{"norm": "layernorm", "rope_fraction": 0.5, "qk_norm": false, "attn_scale": 0.0884, "init": "uniform", "init_std_up": 0.0184, "optimizer": "ademamix", "beta1": 0.9, "warmup_steps": 351, "doc_mask": true, "max_steps": 9156, "dataset": "wikipedia_en"}
MLP neurons of a small language model. Each row is named by its layer, matrix (up: input weights) and neuron, and shows model dimensions 640-735. Each number is 128 + 24 x the weight over its row's rms, rounded and kept within 0 to 255.
Before each neuron's rows, "fires on" lists the tokens most often at its 100 highest values on Wikipedia text that the model never trained on.

fires on: "ium", " inter", " &", " sub", " Pro", " Inter"
L3.up715 [178 133 141 145 137  89 129 151  90 118 106 140 131 169 132 124 102 121 123 107 114  96 147 145 151 142 107 109  97  93 122 108 140 108 117  86  83 145 172 107 151  84 122  97 160  93  95 124 104 137 115 105 160 142 153 130 159 133 123 142  87  80 177 134 164 164 149  97  83 131  76 136 149 135  97 140 154 163 163 104 107  88 130 126 137 134 132 130 139 122 168 130 120 138 121 145]

fires on: " inter", " President", " sup", " imp", " Inter", " Sup"
L3.up1345 [161 120 167 160  99 103 133 115  93 111 132 113 169 131 137 119 153 105 133 167 149 134 138 105 161 149 162 131 141 100 114 160 119 152  88 143 137  76 135  91 121 113 116 106 153 131 127 140 165 135 124 100 157  93 159 113 143 102 173 144 107 116 128 153 171 118 143 162 166 124 103 135 129 117 133 127 147 144 130 113  85  97 143 139 141 149 156 159 148 146 160 140 141 152 100 154]

fires on: " do", " initi", " program", " job", " capacity"
L3.up2027 [131 138 128 115 135 154 134 137 123 101 142 141 164 127  81 149 136 132 131 136 160 107 111 101 124 150 155 115 124 107  75 159 136 136 108  84 125 126 139 146 127 135 105 113 122  89 158 168 127 151  98 104 109 161 121 152 102  90 133 124  97  92 149 113 162 126 111  76 139 127 166 139  83 127 108 136 119  96 112  87  88 123 142 101 124 171  98  95  98 162 149 141 105 184 152 115]

fires on: " H", "th", "h", " He", "enh", "ith"
L3.up1122 [153 139 146 111 160 138 118 122 132  93 129 101  91 122 141 119  62 123 127 117 157 120 111  83  99 139  78 129 137 165 146 116  74 133 128 101 107 142 139 158 109 118 151 121  99 109 148 141 109 131 147 129  92 176 102 123 155 131 183 166 123 143 170 133 126 144 107  88 146 133 102 148 103 166 147 135  91  99 146 116 158 104 133 112 122 146 182 144 145 105 160 182 111  97 131 114]

fires on: " Mar", ".", " World", " eng", " Milwau", " at"
L3.up2481 [132  99 117 118 110 143 120 155 124  99 123 116 132 173 116 147 120 154 156 103 122 134 131 127 142 134 159  89 115 118 135 132  94 128 203 141 115 104 132 107 143 141 122  95 173 131 133 131 128 116  73  99 127 145 123 114 109 180 117  92 183 128 136 145 156 154 132 106 119 127 141 102 142 148 148 157 113 145 121 123  85 136 147 132 113 130 138 201 130 117 106 135 114 115 135 150]

fires on: " In", " in", " N", " School", "ley"
L3.up1224 [ 68 142 137 113 139 108 140 128 118 133 122 117 140 157 144 134 123  87 140 157 157 164 114 129 165 105 149 125 127 108 107 138 121 112 108 131 130 132 148  74 124  86 120 154 149 173 131 166 147 116 103 182  82 138 138 114 110 138  94 154 151 134 113 102 162 138 131 169 131 113 133 175 109 163 135 121 126 140 137  85 144 137 118 121 110 109 168 120 108 158 142  99 112 116 103 158]

fires on: " B", " G", " J", " Th"
L3.up673 [166 112 152  80 115 116 145 164 131 108 124 116 156 111 113 110 109 109 133 117 149 147 100 122 178  76 107 154 140 168 101 119 161 138 102 116 155 114 116  61 111 101 109 112 128 116 145 166 182 121 119 148 197 111 120 104 155 116 119 122 143 111 157  89 145 152  99 114 109 130  76 144 141 152 124 136 111 107 161 118  80 113 173 130 149  97  78 114 181 121  84 111 121 122 114 120]

fires on: " United", " December", " F", " November"
L3.up2963 [123 135 134  87 124 154 137 152 106 126 156 105 150 134 146 172 108 104 146 126 160 157  97 113 130 136 138 153 151 118 127  96 153 113 159 178 142 124 152 132 139 101 166 151 110 102 107 134 107 103 117 132 135 128 119  88 167 178 137 125 115 145 151  97 165 130 158 149 155 151 122 149  96  94  86  98 107 137 172 150  96  95 124 155 113 105 117 159 144 165 118  94 107 130 122  82]

fires on: "T", " on", "On", " Adam", "-A", " On"
L3.up1460 [117 116  98 136  99 112 158 132  64 145 134  82 123 123 118 156 128 110 130  87 128 168 138 127 119 127 145 138 124 118  91 151 163 151  75 117 113 121 162 124 125 131 133 158 123 118  89 148 143 159 114 150 152 122 140 105 112  95 150 143 129 138 136 149 142  98 109 135 123 148 144 150 126 167  96 145 116  88 153 106 109 102 114 126 128 124 162 138 179 116 117 128 144 123 123 123]

fires on: " Fort", " art", " fort", " indust", "ort", " past"
L3.up517 [120 132 108 115 146 139 140 128 127 129 128 100 140 150 153 103 122 142 116 129 114 170 138 108  96 100 117 128 129 137  97 164 151 114 127 128 177 134 147 107 168 102 146 104 104 165 103 124 122  77 160 150 156 116 171 105 166 129 120 146 122 150 161 139 114 182 136 110 157 122 144 119 144 138  96 166 121 158 107 145 135 126 116 152 107 106 147 166 125 106 126  82 183 157 110 148]

fires on: " −", " —", " –", " -"
L3.up1779 [110 139 143  91 107 111 138 123 133 150 106 133 138 143 151 156 115 126 114 154 163 126 133 155  99 133 162 151 153 110  98 107 127 151  92 137 141 121  89 165 140 161  80 126 125  93 105 148 107 110  60 113 134 151 145  79 147 114 135  99 142 103 141 129 141 134 104 106  93 116 138 140 134 144  80 146 142 144 137 118  81 106 130  91 122 146 136 150 119 178  78 107 117 140 169  70]

fires on: " Best", " Master", " 4", " career", " Young", "/"
L3.up3242 [125 131 156 113 157 143 125 169 125 129 162 143 121 136 112 114 131 128 141 140 184 149  90 132 151 144 153 142 110 144 119 122 123 110 109 170  96 102 169 112 107  88 162  99 118 119 144 118 150 108 145 115 117 121 103 147 122 136 141  99 135 123 154 138 172 167 150 159 136 149 100 115  94 121 123 150 108 111 105 170  83 105  98 186 143 126 125 126 128 122 177 169 145  98 140 131]

fires on: " Al", "ah", "ä", "ae", "ro", "ural"
L3.up2097 [125 138 130 117 108 144 160 118  86  92 138 118 111  95 113  91 136 114 123 154  94 118  97  82 133  99 164 112 136 100 139 127 132 113 119 161 108 125 128 121 149 166 129 118  68 119 111 116 154 100 150 112 114 179 126 129 112  98 113 132 110 118 150 147 143 175 161  86 110 188 144 150 151 184 149 131 144 135 119 138 110 170 125 111 119 125 154 139 136  99  98 137  91  76 121 116]

fires on: " program", "acter", " Program", " project", " treatment", " company"
L3.up848 [108 147 125 101 129 170 186 121  93  99 118 104 123 151 104 129  76 111 112 109 130 109  99 178 177 152 167 143 124  92 101 141 131  93 125 138 153  86 150  64 114 109 135 105 138 113 152 144 120 130 127 132 131 115 158 108 125 147 184 167 159 154 126 139 131 127 133 124 128  92 113 141 111 119 113 176  99 110  80 164 175 153  88  75 150 140 143 160  97  68 114  87 114 112 122 173]

fires on: "enc", "wer", " vess", "duc", " Jun"
L3.up132 [131  84 141 128 114 137 151 179 114 117 122 108 108 130  99 159 135 120 142 145 100 186 111 159 160 104 157  89 113 111 146  99 108 120 146 140 162 118 154 126 156 148 166 126 129 154 135 116 118  90 125 138 145 155 157 126 150 150 158 142  90  99 109 100 128 135 150 140 126 135 127 148 123 166 110 166 109 141 182 145 126  94 120 115 121 150  89 127 160 128 135 142  71 172 136 146]

fires on: " B", " b", "B"
L3.up3489 [139 108 141  99 131 141 100 146 104 134 144  90  95  93 153 108  94 135 105 116 141  92  99 146 157 111 120 135 128 124 153 126 135 144 138 164 131 184 138 104 141 102 139 146 116 137 101 155 105 111 103 122 129 157 118 139 115 106 106  90 110  87 144 131 119  93 111 120 126  90  94 139 158 126 120 158 154 103 100 118 134 100 137  87 106 110 105 133 171 135  77  99 132  87 137  90]

fires on: " Th", " F", " Can", " cy", " Con"
L3.up42 [109 165  85  99 163 115 135 107 139 105 165 105 120 126 187 147  93 137 139 124 106 151 148 120 147 142 119 120 157 121 131 110 180 153 151 116 109 150 149 135 150 112 147 106 152 154 101 120 121 110 117  77 107  70 199 112 143 162 153 158 125 124 155 110 119 125 106 150 127 152 121 161  91 119 141  96 141 114 148 157 108 125 165 109 171 142 106  93 107  99 147 130 117 118 107 110]

fires on: " (", "—", "-", " sub"
L3.up3195 [125 123 152 125 127  88 117 121 103 148 110  83 137 111 139  91  78 131 182 111 109 165 103 144 108 107 103 101 118 144 124 153 178 148  73 121 103 156 194 131 149 104 110 144  96 147 113 131 149 143 120 149 183 127  91 116 139 109 137 146 127 162 153 101 133 122 132 128 137 134 158 173 161 141 158 116 147 149  94 139 117 146 147 142 169  94 115 149 126  96 147 126 152 137 146  95]

fires on: " T", " G", " St", " g", " t"
L3.up1361 [127 104 153 105 152 113 128 130 126 123 127 133 118 148 126 146 122 128 150 156 108 118 150 103 127 126 146 137 108 150 104 132 178 147 132 129 123 120 140 172 120 133 121 142 137 130 124 134 111 150 114 143 106 112 147 144 126 121 128 186 116 160 117  75 150 121 103 132 119  82 167 134 129 117 107 204  76 118 141  84 133 106 115 112  95 140 108 152 132 109 127 172 157 177 141 125]

fires on: " in", "|", " S", " In", " earn", " earned"
L3.up2036 [121 153 111 117 134 147 129 107 143 135 129 102 144 131 145 134  83 129 148 152 147 124 124 161 144  89 145 145 123 138 120 184 146 138 126 115 117 182 133  98 141 141 149 100 157 121 110 128 181 144 151 108 135 159 141  91  91 121 116 118 134 136  81  96 140 114 110 157 169 126 110 151 154 165  99  89 172 133 112 145 158 132 115 101 125 116  84 119 103 150 150 142 104 100 144 139]

fires on: " R", " W", " batt", " on", " On", " Act"
L3.up1881 [133 113 164  74 118 121 167  98 131 136 167 115 116 135  80 145 151 143 161 154 186 124 127 115 178 134 148 141 127 102  65 133 131 121 124 114 103 109 137  93 123  99 119 132 119 131 112 157 178 131 103 136  89 123 125 103 113  90 172 117 144 174 143 175 122 120 132  90 122 117 168 138 115 138  78 115 125 138 152  89 157 130 123 127 126  97 148  86 129  86 121 118 153 139  99 143]

fires on: " Green", "bon", "au", "yn", " Van", "gen"
L3.up2945 [104 122 129 108 139 107 130 131 140 129 146 105  75 108  62 120 123 121 157 105 137 154 103 126 103 119 176  99 135  96 125 110 138 115 127 143 121 167 165 138 105 130  88  82  96  96 158 120 124 100  82 113  95 166  85 126 132 134  99 129  89 111 105  99 143 107 123 125 144 110 142 115 153 169 106 103 137 129 118 140 146 110 125 130 156 116 116 156  92  99  86 115 113 116 121 139]

fires on: " comp", " Comp", "omp", " Conc", " constit", " ref"
L3.up3554 [128 139 117 157  85 131 158 112 126  83 119 159 188 157 108 145  96 108 113 155  93 140  98 129 129 111 139 135 125  96 127  99 135 101 130  97 119 144 141 103 138  64 135 125 160 124 113 159 108 113 150 148 112 138 133 137 172 145 119 157 129 146 116 123 124 122 151 147 151  97 135 114 163 129 125 167 157 159  86 119 116 151 103 134 132 159 121 121 156 160 100 142 125 131 132 101]

fires on: "o", "K", "ast", " St", " t", "rew"
L3.up855 [120 116 142 119 135 134 156 183 142 135 118 135 117 171 141 114 136 132 135 145 171 137 144 113 119  93 122 127 113 113 136 113 171 124 170 121 127 147 143 180 155 117 127 114 137 147 119 122 169 137 140 118 128 143 145 162 112 140 132 119  99 153  95  85 139 131 131 144 133 153 121 141 131 146 116 175  68 112 158 108 144 164 126 121 141 144 137 121  92  84 173  97 106 107 126 100]

fires on: " cont", " against", " Cont", " sec", " prop", " Country"
L3.up1485 [146 129 149 117  92 124 145 114 136 111 136 139 135 132 161 140  81 129 149 140 146 146 137 133 129 116 129 138 125  71 114 171 157 141 103 102 166 142 127  80 144  90 130 112 149 114 127 139 125 105 133  81 107 138 134  98 119 153 125 136 101 144 115 143 129 140 133 112 167 146  97 147 149 138  71  87 153 144 151 133 159 116 144 140  97 136 119 162 132 140 146 157 117  89 103 131]

fires on: " United", " F", " W", " E"
L3.up3144 [127 143 150  97  91 150 134 142  88 105 163  99 149 114 125 149 132 139 150 130 104  86 108 120 149 137 125  89 149 172  99 130 127 123 138 148 139 113 111 122 101  89 171 172 138 104 147 144  90 138 136  94 113  82 101 113 159 183 115  79 174 132 140 114 133 113 129 156 150 146 154 156 124 127  65 149 146  83 101 167  91 146 138 139 134 120 123 150 142 107 117 132 135 125 135 129]

fires on: "The", " comm", "acter", "==C", " Key"
L3.up117 [112 104 148  89 108 142 123 153  81 154 143 124 123 135 115 137 112  96 108 141  97 142 146 101 139 119 188 126 148 157 149 115 116 146 128 125 113 117 176 138 150 112 123 115 125 150 130 170 209 160 135 104 106 122 152 118 142 145 130 126 130 141 115 126 154  88 168 147 146 145 101 173 116 116 152 150 116 114 172 131 113 106 115 135 110 119 126 139 121 160 144 123  81 100  91 127]

fires on: " reported", " described", " identified", " stated", " listed", " noted"
L3.up64 [ 70 127  87 106 148 138 136 162 101 154 103 111 167 131 129 142 118 148 168 130  78 126 123  96  78 101 138 140 140 133 148 120 178 115 142 131 106 119 130 120 139  69 165 167  98 160 100 102 101 128 122 118 136 113 137 127 144 145 117 168 164 123 129 139 140 119 130 179 170 136 135  97 163 149 122 164 107 129 115 134 143 138 107 140 146 173 123 121 134 160 104  99 129 136 128 123]